python train.py --d_mlp=2816 --norm="layernorm" --norm_place="pre" --positions="rope" --qk_norm=false --parallel_block=true --init_std_qkv=0.019 --init_std_o=0.0 --lr_head=0.0069 --schedule="wsd" --decay_fraction=1.0 --seq_len=1024 --steps=10834
MLP neurons of a small language model. Each row is named by its layer, matrix (down: output weights) and neuron, and shows model dimensions 266-329. Each number is 200 + 40 x the weight over its row's rms, rounded and kept within 0 to 999.
A block is one neuron, or neurons of one layer that tend to fire together. After each block is what it responds to, as a language model described it from the Wikipedia text at the highest values.

L4.down918,202,186,172,204,177,214,227,179,225,228,221,209,160,267,208,189,288,208,193,209,193,210,143,213,205,182,197,251,182,240,219,156,150,190,231,196,237,184,189,204,261,172,246,242,199,242,158,225,183,155,193,147,137,247,282,137,111,241,198,205,212,207,151,211
Mid-name pieces, score dashes

L6.down29,174,206,210,190,287,172,182,153,181,192,202,143,156,161,169,155,229,199,179,92,201,215,189,255,214,229,194,205,211,178,229,189,225,174,166,210,179,223,151,193,219,199,194,192,167,201,162,168,183,204,195,150,218,162,226,173,192,244,174,227,239,193,273,188
L6.down1326,218,196,267,232,258,216,153,172,260,186,222,186,194,212,180,201,161,189,223,143,222,159,234,208,156,190,154,190,164,188,136,239,204,258,218,201,239,213,186,230,221,171,241,188,215,168,202,176,223,135,187,227,194,160,127,232,127,94,274,180,224,203,208,246
L6.down2073,231,196,149,202,176,200,206,154,214,131,188,175,154,294,145,152,177,252,172,242,210,137,170,225,192,212,181,151,177,251,266,186,165,123,225,181,181,199,215,147,323,233,227,239,183,124,188,197,167,191,199,210,179,165,162,219,215,229,232,211,133,114,192,201
L6.down2143,180,213,225,192,162,176,260,158,199,214,268,209,224,232,152,170,191,196,155,210,192,220,143,215,232,189,238,183,216,161,170,223,318,213,254,202,197,193,165,246,201,274,192,62,316,217,119,199,241,260,173,250,201,159,158,231,213,180,238,208,123,220,152,207
Separators inside numbers

L4.down2549,197,261,211,186,121,206,238,222,178,212,227,185,214,215,141,224,223,254,195,217,145,143,173,227,204,170,267,192,206,227,195,283,260,149,202,158,225,140,154,216,224,101,185,176,269,97,214,147,270,240,167,236,178,166,173,200,195,163,183,217,189,127,166,209
Sentence and paragraph ends

L5.down1938,177,182,196,228,96,140,182,244,250,167,242,205,187,254,152,243,218,178,231,255,254,284,187,222,175,198,192,231,226,215,119,252,204,197,192,191,214,306,180,239,250,209,169,206,156,164,257,219,221,154,267,220,224,178,133,166,183,156,234,168,217,171,286,179
L5.down2193,132,198,246,192,187,123,156,187,241,177,217,206,219,226,202,177,185,171,220,225,226,218,180,229,88,320,151,262,210,139,138,252,135,203,205,173,225,145,248,146,206,167,207,178,190,194,179,211,229,153,229,143,248,189,193,216,188,163,239,239,198,84,185,233
L5.down2601,201,243,299,209,189,204,206,179,189,254,180,189,185,109,140,206,221,207,248,133,186,172,229,172,253,151,168,164,197,227,216,180,184,209,254,213,229,226,245,226,180,226,210,227,279,172,211,191,237,228,210,179,110,161,172,226,219,214,231,129,229,165,236,177
L5.down2684,149,236,204,155,137,146,151,201,235,119,206,174,159,280,148,169,195,203,250,206,195,189,255,146,206,227,251,173,191,207,245,267,180,200,222,167,254,178,165,182,242,201,227,214,242,211,190,146,184,197,212,198,229,168,147,170,133,209,245,203,212,223,264,233
Separator after digit

L5.down720,242,140,96,222,259,156,261,153,250,210,209,146,190,113,232,167,177,215,184,194,179,181,214,190,247,215,252,257,214,198,164,303,212,210,190,225,198,194,172,206,207,211,238,166,146,200,180,185,121,214,253,242,176,230,248,81,207,185,192,200,181,158,193,195
L5.down1393,247,201,175,208,252,211,128,159,214,193,203,201,192,214,260,209,187,191,222,298,249,163,208,167,187,248,217,214,182,242,227,229,174,232,206,231,254,131,254,89,263,187,234,249,144,175,237,193,212,175,114,173,168,164,244,247,156,154,252,98,209,195,146,198
L5.down1754,203,217,216,278,199,131,222,193,168,118,156,139,246,249,226,202,275,208,183,132,265,142,233,184,205,257,166,210,126,237,239,248,307,215,205,226,212,104,213,280,213,224,124,202,211,180,154,217,192,136,244,193,176,216,182,282,272,187,192,157,210,217,193,197
L5.down1771,246,185,212,188,243,248,269,202,132,181,134,203,199,246,267,139,129,196,194,144,240,181,147,166,208,185,151,255,157,235,187,196,231,218,206,153,315,231,200,198,174,226,215,203,174,167,240,135,159,183,221,227,252,191,288,123,197,194,176,254,162,217,190,150
Sentence ends and surname starts

L6.down372,186,226,235,196,177,132,202,222,84,197,248,146,140,322,221,247,216,238,245,214,226,194,187,161,233,185,193,230,175,244,150,178,179,73,172,239,264,176,183,277,278,198,177,249,191,241,185,224,212,209,204,192,199,170,144,186,153,165,207,222,181,234,194,241
L6.down1229,200,166,195,211,196,218,217,181,129,131,171,142,171,212,177,200,271,141,168,191,189,238,227,230,162,211,217,196,210,264,192,230,163,91,221,239,220,168,245,204,187,166,191,247,255,181,268,182,238,151,166,206,169,213,228,254,212,157,205,204,281,112,200,248
L6.down1520,194,234,200,281,131,199,216,202,92,177,215,164,163,205,163,255,205,173,193,226,180,184,232,173,199,176,198,186,172,237,192,233,170,107,204,215,206,154,199,199,217,223,205,238,270,229,214,121,192,186,123,175,192,216,217,273,161,211,230,167,173,220,203,217
L6.down2476,215,173,204,168,155,215,180,196,160,112,262,221,208,244,193,167,183,184,187,201,216,211,147,178,164,172,114,195,239,231,130,245,193,121,137,160,234,157,227,171,213,234,183,260,199,247,196,141,250,213,127,219,265,217,218,242,217,177,205,130,273,156,256,205
Sentence and row ends

L4.down2745,185,222,199,184,109,196,197,182,84,233,184,115,214,231,191,145,188,151,137,193,209,184,186,195,176,205,241,220,96,229,198,145,228,121,265,168,211,194,180,175,221,153,194,233,188,126,207,177,242,180,199,209,205,229,168,193,204,242,249,183,232,238,166,189
Paragraph and row boundaries